config.toml
num_hidden_layers = 15
hidden_size = 192
vocab_size = 801
norm = "rmsnorm"
positions = "rope"
rope_fraction = 0.75
attn_scale = 0.177
learning_rate = 0.00551
beta1 = 0.9
final_lr_fraction = 0.05
batch_tokens = 16384
dataset = "wikipedia_en"
MLP neurons of a small language model. Each row is named by its layer, matrix (down: output weights) and neuron, and shows model dimensions 0-191. Each number is 500 + 50 x the weight over its row's rms, rounded and kept within 0 to 999. Numbers have three digits each. A neuron's up and down rows have the sign that makes its largest values positive.
After each neuron's rows, "fires before" lists the tokens most often just after its 100 highest values on Wikipedia text that the model never trained on. A number after a token or word is its count.

L8.down411:526539496494532504388518524494530483570488464503429481423419374614544536520512526450480530490464526558512471502541604553477413462535445614465473445483550585464509562494434461502414578498467437563623490519503474564403526521545459414472444529558511535522488470442482444540495500438439466581422505572508545541426492416553517465503552578573525431489475431487529476475558516395442537482522503535434442534428538455573455504521566426509534460475454441411437479497535361488506545476540486564432561476560464536509494488535457487525515436489458560637482462488497491580542510530498453510
fires before: "ober" 30, "ember" 25, "y" 12

L5.down301:587573447488475410551426473504428496415590530554456483539480512465466468440543569476482463447536458459515435426369447524461439530496448563438516478481539525534475488549512551530516565486547494527475522447516608527506496572434551444484589484468518455520393377560506480471475473567542460483517480531477409484508507532548517495509544416493486548460443413491346582494460499561516494489541509492387449552562504462439508460575486480524564501469533520432537476547457505497368458500509339567533450388481490531529441436517533485513515449483573478507464461456544554425418445492466478538
fires before: " |" 50, "\n" 11, "}" 6

L8.down213:464459430466464457477567571417552525523473563501563473531505431542435469508525496512596454564553508598623511516514472507468365538496531481488523552453587577551536480502483494515463519436485501403408455545441501482494585508471416553511516473494497523468487489452539598529564498497500554450477439498547473491462487513462501550515478492457483477507515455558456497507424588517449489508419414484633490579537498412544459416506520540417541521506543488466395471590550544556515558572423526438549548415544505561424542569519462454601522530450477452460577466491554564569596436544528434424
fires before: "ell" 21, "ar" 20, "art" 6, "ee" 4, "ide" 4, "amp" 4

L7.down382:456511533537498551467489576534473460536479572509543579454470444417499553462590519445516457464607477360526495533480499493496511419513463543533518411467437582506454477474466447518463533427525533461584466495469497475563538533488443431506507464527497461450516533486472469568472423584448417568435413559494584531626430484517491601537513513581515568589492478488511460543541583477526468517430497545568523592445437476560431521544482562485530462557468583507451512421461482492457528484516467477431530479472383446534552384509525471436439560514497505501470598476546479527554383583489494402
fires before: "ily" 15, "ed" 15, "ent" 9, "ember" 6, "il" 6

L10.down196:540518447455527515486470518479611440396489504492491540488417452481446437511485524581515552535551477510552539615448547433507546538572499548553488511506499660510514530557466462580519423460515498464453468407523542484452491532428462486459505518443504442548479565482491532521559517489581500521482486572522488566522473485420516596551505590436484580516570582422503462543415595463480523440549520505487461403535495534499517500529466497410556459499540465490439465496473489476405542510648402462445565537539527541555544467540393515613600515579468530488558483569502527540480538441496598468
fires before: "-" 94, "\n" 6

L8.down370:549395499548546471350497466477554452500464517472518591482560588414509502483550472511440506477461551532548414570503486519471533436436581532473501469599503457564548493482488506593454544610543417505595551502517580514446501492514531561569527406484448520597426397499462374541572486477547508458469490413389491545500555505410533437517567549505570493542527510546546477488480544501522472471480480542445545426531405498487519495536543540463480484444436469510504454456484474454466475525497474499497587380465459607508525485502448408478606467466491437440486510532447479532472540584495573525
fires before: "9" 11, "4" 10, "3" 10, "5" 10, "2" 9, "7" 9

L10.down402:446496486433476481511426600467563401488423498466535510490479463523511531498475491483480508504522461488496511538450477487432528543451438559447486497547467507486414433544461394566519508345498473522626433511440529580485537507526493513552612539541514425460485471564557535412506430462460486418579494409541524472468525489493539480461549447484590429404478459472613516469513558650474554453488529512458457551444452441476464457444520457462484494463561497463503545344493539496448412481432513493482438461591454478496498600474460497466419492528449462438509396502531484493446531525567430487
fires before: "ed" 26, " as" 20, " for" 9, " to" 5, " with" 4, " in" 4

L7.down225:471544487449505514507579516511412523448516480480473530470506493520479500478502529532558508457504474517527490503476517482535491523466447417543532536429602516512423462507500489427575526466525566466487473478509513509587541496517467487475422489488525480530520449432513445543489469578508495478483499462502540428477500498545513527464540651515510441498422497503542524559522527524507478488445504551362483562527477463477474510519526485444481549529473478485486492462491405519316522508604121524485513452560496533477497417548476490488462444488505465522438549443511531517513510461525442491
fires before: "\n" 45, " " 20

L10.down493:477487527437469442554497524629546582452468449553507466491503461622497490529566500614467543497558438565435417541493468501580474450548394532517478509508470407427501554503522514492429425462521480596458469499504497416555517513352444427570501441520449444486435556483490530619539530452373458477500464550490550522546517551441469535523521512452499419566493596548427513494504512548378489505453584463506529493504447531543624456449485468514529524497460506465529505526552561514502608455498491431481529539504440497454454532492528530494470475519491375467454463548459533422565532587475508547
fires before: "i" 20, "ies" 12, "ial" 11, "ri" 5, "im" 5, "ed" 5

L9.down366:534545487467499545421519563525586503384484378502574526605454506613534491438528462439480486400574451510480473459538433447458516534456565434528521451423446494432535536497563441574493407506508486605438513548598445526390547512472533603455545506508470471477527521504511482541504454458545471503502553482510538415420454470506528565465541615588464487443521544419456467464501538495449446430553510544536440523537545563550523478489512501507543582508521485470501437501476526541491485514449571492565535414452486577410425549492535479506554431474467503362501573443451434479448472473570538448
fires before: "ic" 45, "ical" 17, "olog" 6, "b" 5, "ics" 5

L6.down374:583499469527403546463494511507467437541489509548523550484540525535563482476426471372520437445499431485659424532535519447470454479486429455508547435453519567583522435440608404528438374472505451521533517466428423443530519499543572497531335516497592561454438455485485539503433454542482526574468548514583517510362519446476548494479572399451505591502526509536485543482423470494419453478497455534461473430528533556555470523489486518556477513502488516473467533478491433478534472467538479553526454501529440539508413518429515505453447544477522478530435572436558584531526451486564461538
fires before: "er" 23, " " 10, "an" 7, "al" 6, "ot" 6

L6.down223:487458530470500443490489554442576490423482522527586389474465589485549411515465536640588444482547508528510531498505494409541501510516502425603518452489566516523487472522409542535491483534531592543471519516438594579522465472496508579490472487476470491446587466461551532546514498509577497496461465544533532405524408479485437470499435451478379489557421441562470432514487452533373495474531506488480536531531387526509486499483464532468433606529530538604421528463483490484494463502538493559452502524575512449502645453544433602528441516468568446515479515500533543425411447517399498521
fires before: "y" 32, "ry" 24, "in" 4

L8.down255:441461550444474491498526428592529447479477411502515473496531530539539532465492511554478562587531471427444524572529482444432464576561510507472532527447557536506474491541552503413550607488462452436493504516430521502496494582468428480382447450568486489486577469561461611562614538486523594525539420393502442534482360465393487506501424534434523527486484503560478390548526504542565602487516489421399530512458545495502489423425429580542522524537544497424530491509536554471483548495464465537554552531506542533539415388549505449537443531520559469440475509544422475496535511540499432523
fires before: "g" 17, "er" 13, "ad" 11, "ag" 8, "ain" 6

L8.down267:414497503454531445421511488430533462498514527536538499469426465508488503446479576508560493524531486520476591591507572486483517425593483490539489442544559460469458521591541435510523412569492485560478505503584529565521483464438518542502496553623576454454509535542563588518395530368466546459497504527559398524480549539580553498554477437529505445523477435494454431530487407567471496425513618511473532499488585479477479500581559517520458558491424409515516469460508412521484512468544503486474629485609474546488503486464551538466581533631523494418440470511487478460517498443638466512
fires before: "ary" 42, "ies" 4, "ter" 4

L2.down511:430541590465506565500451499447482458504475455557495505489550551590633517473522588504493486572490495469501558500524434516505484558475468580505518559480464530482572552536465516512523463442493474443361487514480528521535526449473473518487593480546445476503537448495564481439421516505565532491599599474539437435485469562484420481509584524436478640583449434445567519496500487539572462535507566514444485542545524507371477502502579444473473503559569420592444487411498559413556521513594540392511512428505485521581569499493482413467484518581479490509569471603499492493450503449452469397
fires before: "way" 14, "y" 12, "ut" 8, "ian" 6, "ure" 5, "ion" 5

L5.down473:441446424422522597446386522512488508435444485377577558563464512480481538600551425469554484509538554481517562536529528519407592521419489494526477505497577455389514518466566512441490440518536528461550478426530532521545442549535517615442543527569494525530502540445458594467615457539485527416409474521484543490470572512506448560525509445485557572536620543552530539502543615521586590520536624503419486524481544494551500577526470524524490499538456577456496511409411473490470531522523434435502556503477538554571459460443456531561502530501524505488571462512535499500480494568496513546
fires before: "er" 16, "y" 14, "ition" 8, "ed" 7, " on" 5

L10.down82:502559497454477450536515520496551556451509452509432454481422527477560465428570462416531342409445395478460472559420496479511585385479528521464480566578533502496500451534459516540550492544510589529528596496456543473484545517570492516403476543457501497486605536504448555542472433617517472528554477614601613447547476553447516498487453501492468508519448512452498498571526472509513480569540561476456479457497376512472554435464551522534516425536429548464602541517395509530527483586475484471577456495512428418562544414537471567472497493507542476593488484491527409502475488457466518513
fires before: "ac" 12, "ge" 11, "en" 11, "g" 9, "ter" 7, "ens" 6

L10.down79:508439455547461469495498430478464456479494573389475499516567459549540430573560605520472469465525469441447501413469467480400433575515377517480571533497553459459536506473475471489387537549446554515500493479498462549624525500484470443501489500450423531475459539501576481553476526437534419428451472465471548386458537427502396489531563514555520516507611459470581456509485452475500475518473496473483511605434506598503535524485444463568590530531423529485475528537529507493490484436598424475461456477608467582466490540573475545601502490435526537618437483459469540582485446545491548448
fires before: "y" 19, "le" 14, "." 12, "ies" 6, "ry" 5, "," 4

L8.down34:502534481532466537489562471436567471575470483516539447566620557509467568502493420556471508545440490572480491524496584453474459471452394484515503488442574494571613482524558460482505533511557493436567408467516534512446384572516484450516523541531503508467560536555527422581582567542347559471484495473570423510439558456497479518556468589544490443511484465518542504524508417503578449436535517518399531496488526494438587382533497604585524553502463545544450406533434521528602591531487466576573513546573519471547505494477495526537477553442522523431600514457494549530485530467506512517
fires before: "ased" 43, "ase" 18, "le" 15, "as" 10

L9.down312:490486475419491608527481510492478431498557529507477482468512505510529564597413543476416398539564401635558489559472540511515514356479429572592513562510595584499473521564473538557465564501468398508575500430448492389600526443605524451434462477567482430505546477484484452477583556471473489505378529494526508494485578487518531461513599532498483473412487494516533481505427443522449432550511470459505491507467560506475510499480476526460477494544448522565593554489461449425495484481538519456428443469535447397472467541548575571460549504489547538550530476508430453574429531499506453484
fires before: "al" 29, "i" 16, "ot" 12, "r" 7, "us" 5, "re" 4

L3.down402:489518504494597607513571485467568414480484471430518491454527442487547480566574568444423405429556550443524525558488482595458533527500533486462483353545447514493525566536528536445550495490519516516389479526597469541523535507584464483516396471498489546549491587455455471428478488529490526533451525430494561527485464463459447585489516537530442548458389530477529528536498568566457525534479427516522493365516563584406507476513429549479423404516583590483470466491431498459458487479467528545410510524553449548541498412468383523559521527547446463449511522468545484498502428445507404501
fires before: "il" 34, "j" 9, "es" 6, "ild" 5, "y" 5, "ed" 4

L9.down176:463565550475398455400598492493475499508474505466444437499504508522533503455557435577457485507452508451488425488449494494517542582464498454550541577445511623464532498501461417522396452392476483488466491516473553477480543501489487567497478471475471458517538504540545446425663432534437599533457481469546467614579456517503484502509492529472547518564517474514541521402465468451404494350499500496491588487490587460521452464585516583493542554478523497464431536536510560490492519599462500528521515488533403485487402500607474388598522487494501584536515536497542560480466522432440555434
fires before: "ar" 15, "ang" 12, "an" 8, "os" 7, "ie" 6, "amp" 4

L10.down376:434526466597561533505447379533463494577448487485608522528423499526513391425543479491497531501505442512485541477553406494471494513476539517579489579523540460429500496544553529488550543553542384461498456415560561484510508509459547530528531462435542453579489452443583526495524449448498413579512599533538462508404562517495542543541421409488453478473507456531503439440529539495520518421501500578522464504457472580536506455542451518471450561528444444553483508426538339531420470499601489495517557504477574491586442490479382541569513488606471500459559443540546482515495583495560498432
fires before: "ed" 40, "ion" 10, "ing" 9, "ific" 7, "or" 5

L10.down280:608535568437472493480556482424459484473536559383553487442452424458514490567529397457459494517466449549463498496482606428449500465526564447470585499509543443484497462484570441472433520567558499460512556524584531463531506541570470498482553418515469455514426448525569568519489493567590385429449563497538481554561532428543434614505496512457509479519454540545430459466536475537480486407448531481400548421537576489438557529501446531535501472587517479493454596412512453542518492480374526493603429462458465450509462530496475472511476444521418588500480436501492496413422495507507423516
fires before: "ond" 20, "re" 13, "ess" 10, " his" 9, " the" 6, " a" 5

L3.down298:435493558383455535548454540421505567515497430461450492464475525522449515472463432508417496413489474468553501522524474485470583477489622490520571526525593432615505460506522551465531476564501429549512528444492464572441570470454483480602522533500611448513500464533448629488529593552453519490501542439452537518514553531481479459360549488434509523495535465476457576414442431451467517510450508434578469487502537593486479324466496553540413441484555436469496507539518451539482537538444480490548513469486432496464542430399532517535534531541520518528483452468605461473557559515429558489
fires before: "=" 25, "==" 15, "P" 11, "C" 6, "S" 6

L9.down314:532582490457549525516552588415509598555625492551475416476619476463461552559559550406551444531480542411517480515505500510434502390516525455549481532544501449548487556552532519454484524564570538584497412544613533410508474458517542567505602508444520537483465533550515608516397524411516460487558460458517558487428472542543513486536433460469460521522579440559499446553454539499465515450545465499517525502476537471587527491555478572437491559564547519515459550405401437494379417554482516499499435510516502525489522482515470473561424431417576474515486474460548514461503546490430446470
fires before: " the" 43, " B" 5, "f" 5

L6.down165:531456458511473511503523543506527427442487404467425502382472528458545488400525416572469423536475496478549471497504614428508570522578505620538483569621575429511500594497532416534487440486560601445523456510500514563438484504475545449486535517462481462460455472536362456517520508501547514516498405455531470604498472538557524549488518521503607515522539505526509424454545492458537501378506493562522544432516512502497472504517503515481491509545528497525427549576550429507418519476550323585526584567454497483545459450518457475589577506502468498461519475437550526452531532539589517529
fires before: "-" 87, "\n" 13

L6.down285:552501603448502517486394493509468492533556552470506502455540561563466541478540379491498449514534526533462478513457512534450446553489489522455563485456510463495558513552558538490454464515518544397438539489468421460513551513456516547473522473516489644471431482427572524530514465520446574453571594423467497411448404502636502447593456577430566543427563448549505597555463463534389454547499612548497525502471464479534507502409394528451520497489522557465460529504499567419501506492543511579511472433511472444590514553475592507436527494528455491511480378481509509474551496429486475398
fires before: "ur" 34, "ure" 25, "uring" 5, "y" 4, "her" 4

L7.down164:528562568423539547472509602489517436463528470438436435509438493470430482499462448503541335519486421560507519488530475438498522405422418489453504659477496506488477452553461471395583445420478452489434512444436549563502513527537463499468497435525473513501458506525509560441482609458450573487360433473543510508465518521475503525460389501450490558492463503495570451527519535522418473471474545527536452530461558503500542429432429431490502489443563524547490547545472634419504573481482543557527492532420555536460604481439510565457503502436504466472569511430467550532472500529554421492
fires before: "v" 20, "j" 10, "gr" 10, "d" 8, "c" 7, "p" 6

L3.down25:434521518517441432509482414506467559507540504539471439547515514613481419532425572526422542585406524538479567503554452534382551524499460511499512463500436481449530497587617476522554459662459509499465506531584559483535580561556503500440462484511491433526446390538518454511431501443640536552522545471521519610486404576464444522513538534472526550450545500445475504500506534485472617553450526546535460533581441504621483536530522558457511509467579487453518553427550553557383508528498546571542465476489549526448522476470503527539537562503518451450536495479530499534515552532437469569
fires before: "s" 21, " |" 14, "\n" 13, " in" 5

L10.down69:546444511519524555532521540510506473536554524500459504482486497550514456524496566470443416478509513554549473541474440533507495529487457444508462511657519363530508531641499569538405507490480556586594435490615500588441527507453519447466542493534490562547474520506433461547539547420464538576533450497476471470492415449478427598463500489492517434524489499497601550526600517549429517453501443473515485446479396525522561514565553503505535618568451448530482453604517517509532556545555449484572562611504448380504517494526523572478453536519463545458585414489521479502541468495592508584
fires before: "ased" 33, "ase" 18, "v" 5, "ar" 4

L10.down390:559430525536452512541581495508525502403377422494409500524571457474477474493472459568594495475411496499537521515488470536495538494487560503469559580515523469476541476473528476534540544499471530496499502552675528507510623452513532513496542532488393533520475517549545501486549445460522557471366410547565460462423535513463567527494482443492568449444558564493618577488523539520473470547602519459555438519439542531457482525551385533415411529578416501453524496435470627515579467449464504496496555448541455438553543573531548534504463527534515491559522535456499543502448524557469408539
fires before: " to" 69, " on" 6, " in" 4

L8.down100:528452542543498450570446552584500539594514490478549465493411387505536536459578405533562553495494542504515532521465500446575445554457438580534487517518501542544529527534452553547468485497578556424552483494572550518521443534522502445469587558511597561471448475484504445530514447556550512457597425597459536475542538483590528379440490487533496485480500529424440465556463502467406481488489526504537541470499466516469464521604499503521517607529468545459478425457573438428534521384464505517495555554525493469597417394543495496473499403541405488558428521582538510542422436444461562431
fires before: "4" 18, "3" 16, "1" 11, "7" 8, "5" 7, "2" 7

L3.down429:499507371484525475548570539426575577452438575484520452597605436476542568475547523526540528461455490488564363603554490503410520542543595507493524435552478499512408460510519466457440506445531482495536550553551568573495407522542447506483442497592482515554525501492391519629502531508462429517427591485456522564535532420532491478471564489576517536584480524589533503501456511498550550581502540498470560438479490504451544507524472514538454504457429528549569501479475532508508436551490589445435559455448498449475452499488468547457529589516605579546517529504538515589440423494460532557
fires before: "1" 18, "2" 14, " |" 8, "9" 7, "6" 7, "00" 6

L3.down259:523646471480552525463454580531526461479401468453555538442523498511457516566451491508551559568602557494503422529544409552511588499422463506500507592491362520463543533449503537456500476514471524544513469566438561426558534547527580582530479485455535436532485509475532543524546527451537403513539556414505518459545452496436490489566532591445458498492433520533566511537537547525574518395485441563550552529482537516529513519486490520475516557467502509596439601405439473488510486494530394482402391535487528524450614492484463580475569537539562483447467536546471521498447464537509369515
fires before: "v" 21, "d" 18, "m" 8, "op" 5

L8.down111:535490473501546542417409562468521486545493393500538536413488487568480500459506536512580467654460519508509564500523417426488388486493540494486544567507551604534525474442540523465522501488544555534477600422529460564434488443449534526463428448530575493463518466562416564516533470425505543490591532514428513519481579477512469490353487396495504570474477529467489491556457420475430449464554519464561515515463476492541466477561518472453453511493554467600486605426463598505546524489380473492537552537577501617458567454506512413472444521456522509533579486591519523522490482499452569521
fires before: "\n" 25, " The" 9, " S" 7, " A" 5, " In" 4

L7.down465:500490555593526496478562470477539532481501489539525457565509461535504537515373446496556484546530570441402501481526470559617470413531490571463429540607527476486547480478441401423501596570505471536521465445453497511485548409549445475473452509419505479439505500485515562449548516408450468510471427535519458539486527510573454495470596525473424518615468438459492510475528542472496457476501569539544511465528462433543408588484626517487472452464463527524531494528477408489634499526469436487465426490474483567517584504548557507532589472465441479583552493523385482439507478574454365499
fires before: "y" 29, "ra" 15, "ity" 5, "it" 5, "um" 4, "ical" 4

L7.down210:467540486388464435541489544508366525417490514401499478437438524486527552470549527469471419555609477503511458543490440506574535483441470500578489474538546560505483582498415539556454483561642514464487457568532425416568459520448509519504584533479446449460552486579503590532527548516433465441538568510496492462494470504454469427491502499454484493475524466487512532408449565549504503464512532490454607486561527399497514648558516470480506486504510474429475551453446413590461553578469567467421482553471389503529459579430517483476528511552541467559539481460610429476431512476524457496
fires before: "i" 12, "re" 10, "or" 10, "en" 9, "ore" 8, "ot" 8

L7.down507:530489486511438459468541536570455537578465417544402457473489532456417480502483399456620426560461471513529507523470502509380524528489516470508536473473428549475420470536530444440472573482431458530485583602474540501534530453456476525484543507488495568543560517541593527544520502481496478480551533540519521587418492422566529574528461456512481527529482504416560419419448566485494498517386451427464465395557482475430552554553480604528479484574478507530445442410443561546534537440584326462436524527481467502459521580441552423478556506460578458448473481550469493479502451493471536502
fires before: " the" 51, " a" 13, " M" 4, " \"" 4

L5.down508:456489427415515423466433482551454540511521451492446547481597497477509430353492508542503543427476517500488452572419475491602562591544382569552417529577435470547477536584487458434469451560543463484451437603498537535450458551543435462457585465548496578535443636522511503522460460484516480503474601425478580495528476526466517485571544550520477470512482488477548553479553508497512589502500446489458492481486432459455526499507568471539476638576466565442526508517492526477440449587480458417517448549444459414400465465407503488543563478473497598498498530443510507463455466529472496470
fires before: "1" 13, "3" 8, " W" 8, " A" 7, "2" 7, " D" 7

L9.down130:484528521446420500396503547479454509505458498558487582483549466508577509472483393434509594535435429491562487535492409499528594466397427576460452513478533441545599480569571524502446502480444469513533407535484435479582396555459456468516487474467480506490451354503441394520658459509459409520543548460496441518485500555414500560490411456462427616518458524473556545428562507592497519566406482552531485473505462452485523463522478511513524526518408511517485426508502500527456529484523558410524573483496543459503513447507445528546466528524438526497420468488500527432580533541453460473
fires before: "e" 45, "ed" 14, "ion" 12, "ation" 4, "ations" 4

L6.down182:588444504462475454551491571472579561611457399595572515487512443606522495502517391425431441416537463515492579520554536567560548511530450565478592448473584535527559517524445476545488374519505477478494385590568440560568466552533483510558479566527541496505479471458500547604546552467553457483612485445480474504451439497546459589535526556445549420512451490466496444496604460549465465406538565463442537471477508455497492515464472517518496457521620444500509569468572524495513522470541545537589521466447557490475425438483553496526464498437435487543422554525525480489540511534469525475
fires before: "vel" 31, "f" 14, "b" 8, "ath" 7, "al" 6, "v" 4

L9.down436:518536590449457537493562655489431495460416556513492529497521488544533448543515576516399522531551439457508590393615494498514602547426454400506448501481550472519473562490442469528508471521500576499553502525492505420545507461459534494487517596554483449508438467556427552552440582446450528470550525401487552494561490539433568504517502391481495447461508569498446453511450498542490430472564521470459490446547558484508486553531432601390496516472493589544547515554540572414546498456494496492492463655462564501491470482508477488511471514469454536487509571400537554559494484409476412542
fires before: "le" 17, "ib" 14, "en" 13, ";" 10, "os" 7

L2.down461:460472518461562559497565519431515531561525487518481348510479502519467525509517433473481579519452466521465523559433484402518453493505478497450497514431498440587496400470561594529505499551490506577555582462434381525477641520492544574489488540508520484527397551567484473387606548509493425581530528455555521383542520535472575463486443471498480450563464464561483460504494501617443479428467538543449526459471446488602410457439437477573528488493474607571432559550630448502493527504543477502543510486518509585501544501497468499490506503472515564496456487482483523443616462505446500538
fires before: "=" 25, "===" 20, "==" 12, "-" 6, "P" 5, "C" 4

L8.down359:536517490462462437473505557489439511426529495520498424482532386445515441495525542467430430484437428530548508543460487507427468485523529561529495433563548462435456492538428553543454566479472442469546466490396466586366476351503499499440484492564531577519443473482463545534468489524586523558507513587429463590487469524545472586479547480462463466477577626500460505418464424420409444585557485554554437451529465439525541490460493587472570475583633515503511527488529501506449517442473503590492501433551507487387524579427474476550543500537533479430437500457477469524537538452517498456
fires before: " w" 16, " a" 16, "s" 15, " the" 13, "1" 6, " p" 4

L9.down177:470554532472485470507538505507450463431607428554490443374518426512533485560496588551542489448578517566569456509525486496412527454617576557385473490530495428495513462440478442512530468483402558490509447440559477465446489547554526513496502458516529509410489597515477455544470497474498461502485554388480482447418547459563400523548495411426482447508491510484491546510458570464465531494451587482553432482477624531473526493488466489539581583472434564545506511441430446566418523418581547482544475491538460548453549454450515506544510565547515541517469442433503521549468531355431571535
fires before: "e" 34, "ary" 17, "ember" 9

L8.down503:490453524580518432506578501543559436554489473533500348487471431454500592472466568523452518548518447428578453543503569580470505557505505419495461455512508502494493516517470491453512482455501494548474497579492470495495462542498469494476595474482502497471435387527522435454520564474492511508531535447587482480450481568453503505504495419472583575489490524537427495522386380371546508569539437492541484499479532481403595471561502412458498521537378581426509508515589432527566452385561464516534599519484471499523380510439523421506558491389486555561548476509491525502457575517505554460
fires before: " |" 26, "W" 9, "3" 7, "F" 6, "4" 6

L10.down364:526371431484395489516501506536489560547469535431492546553500452462386485463496472486474498498502522447543536543597541528538440542445448564514529482556480563575509417521515475468443567520527425475457476543455508553479546454487549486519504359480530522488539548502499519465481522487560496640433501540463579560433544481563441513404531500579467556456498529490521487526564551535434564528503488495537419477556480509481554420522563511406568455479568446511583504544513619470494562405401495453423507471404470528419427556473474478487545459541586472545565527504424503627441537466419517509
fires before: "1" 28, "2" 12, "ric" 8, "s" 6, "10" 5

L8.down142:569526533448477472536524530485522483512515528466431452477440490555473495636479533514515401436495402530442423402497478494529535503543453540485518551486503474498481452429479534522515454559512502480457388499493543482614542395524475567467409504483471549529485488454532555485529423522518528469556485599442548499579596561399395586448533471466469556435477507520523443544474545524463491533537554478503500522559472604511513414454446448588558493617560506387470432480509547534488388473525460524509520571465528496489518518527565522591528436474543585631561512483455534562497511531610555524
fires before: "g" 17, "p" 9, "l" 8, "port" 8, "al" 8, "v" 7

L5.down382:540489448560510412466450491466556596511470517551505476394416496590442494491423518472550510436425360429513477450541486424519513506512411520456530442532502465548583469482473411478460476528503569432445502496546404510479540448531556504507578433453527443434589555444440512579456463531525537501591490404562454577476403540555487457528475448430464558450455573587487475502463501643462425529510539471411522447594402480523497432511552499506542493493546600462478439451472533470469532390505494542448544479470520515452538535508466493500487495471527532440444474486535521459464556489560541589
fires before: "m" 11, "p" 11, "d" 9, "t" 8, "gr" 8, "vel" 7

L7.down354:517551422536445480451446512459519457411418520469541471495474414484548461419494470449446476526543475491590476502617493506462499470528477512549553442501550541470536546465529530564560461461482602410421418557508490518513526426494572535568571453550568523531464534472496450529473519465543599558489482430446512499552391493479492506456450519490605436541555425545552458519491523471498619533521559479584455471451511565534587425441450557505385502640530510470498403529476592627440510576442480477453527555514481509455351426504496548525525502466470551469482454509458521497499517456475482521
fires before: "a" 16, "ag" 10, "x" 10, "ip" 7, "er" 6, "es" 5

L6.down485:604492506504446453555481482502480536458426515471584557517531487486541592565590569441507580551552472446536530555509617591520505481571462520440465537402489633488578484516524435460506490551531479521510420463541524492586564440407538450484499505485517519482471516449479497457451533432512525459503514395583458527447569355537467499569478555463539519419534500530509525606507576544558614499543516422482460446508385480453488499575414509578536539536476496545448389498544519492563515403401526443469497512509498474495553536558594484549536418525514542491533550477501442500498526504542501469
fires before: " the" 21, "om" 15, " with" 5, " in" 5, " p" 4, " a" 4

L7.down310:447497476497465534438459485609399470411465466493464508549498473490600472525463545514558525496511545507515496490478530485532486410573530506475538466470445566426596532567483574500568537564579490511528500445459583521605470524462455509485445353507566452472467495546518426480416393501571420485572533489501562520544476503547536545548643472482474493427473521549538492530414525498507493544560519459590528520480556485603531539581433567428521492535500468638527513415487500387471520510431424555515473505576454583532505512460499477493530475447527446544497599587495493546532412459463464498
fires before: "\n" 24, " The" 9, " S" 9, " He" 7, "\"" 6

L9.down342:502485501586541513553505513525437496460539431529480494488480561506483512435443564476545581469549534594485458548450485570613513553400522469494573521518447453486499608499562457492511455537508542546484536475599504548501469562445453518500455575463460552393397475426508548598619522485504479494543395445561428466485530517578460431533510420467520498539432409552492487496406563499486558542509515473587538541524485484470526545487485612533544647529525513474502459440529522511461508525466424460496565459471475492543552509441434528503356549517511451444430581524439490550449561412494501576
fires before: "ies" 13, "f" 12, "ial" 10, "ing" 10, "gan" 8

L5.down94:546438538483484404536506536557442502481364539487495452443412541503504433510342494478455529540499496472522482525468509568462523557683443588418501490520512506500606472509429441443514507506521508511595494509477547567546519478506549615373455524380433509454488482513527496515612516502525515458447499435469492561547523438541442476449510456461438559580456577570552448491420437483495506506511545532517449529462453509460511452427439463505548509510614447528571540440506427486628477468518514512485541477466514510499465522495471472555544474544499511394479573537464472465457400515521530479
fires before: "any" 21, "d" 16, "le" 13, "r" 5, "gr" 5, "p" 4

L8.down355:522484564611534548468536482552530476521561485516574510474546417521527403433376460501474547524522426628569511477494440495469541582433464403532565670515536462519475504504521476503454583513470463505489535441473470371568545531580420458407490575583614433484499443461471527558457493491562418493508532456511563512524460537472494500527513427530479470547497539519598438522540517558535494465564507501546539459478533551486526459475473620513551522459436495550454488443552420516470455455596476410580438546536481489527481484496467589571471501515469504561488492546482592489486409508532475497
fires before: "ation" 31, "ed" 10, "ial" 9, "al" 8, "ated" 8, "us" 7

L9.down306:516473464527435422631440525505497473455550502490449368545462506545532467428394565498392558465530520498548526486533464578574438520545549532582468495565476457581525527548458587530515521408587529466440527573550445447459528504473426505560554423502515502532473424486458450426518511541461565570579456542537441486466507490468527517513505544537484406551529430515489466491493504453491550494462509499565449475460448380530497501444475592423535561473492447530604451389496391487469430611522440457571508514498564529492474531498519521477512471550534555498487651463519546510474510524566565450
fires before: "er" 31, "a" 10, "enc" 5, "y" 4, "th" 4

L10.down24:546483440488484475538488483562520446527398423509500493544524455547421492452503501463555451426559452557450430521510545449510542457495508517533467473452517596452467445495437639599524473441406507534410531424499456589541424460476524513486487431557514553484600485495418529667524496591486477522571501540489556465516404415473511554504447463484471508503536547520501429537563544516451400546551659511496477568493534483592479468507525523532510529563516439490393444530539507497441545499529497397435520500473540417466458558495573500474589484524527512568530447464546423439506540518508485571
fires before: "vel" 19, "f" 11, "b" 10, "v" 7, "ath" 6

L6.down87:493518548397441479432490421474492559504534449597556512483566565499480414551507530550507474521520405542529488503512445494456496510436529394488573424492538523508480516541441523549503595443446458528503439465526465524530566469517500586445465515524568588511550520478448447575461558467477573520495531608437453512434498488466431582502502422445540544565485566519418533477454487490435479572501458525546558389530487606478492494495433464406501437542537596519526561528473557543424540487526497513419483467494514458397508554488471477553691518481416461438527450471486470513549535378433484516
fires before: " a" 24, " w" 15, " the" 12, "s" 6, " part" 4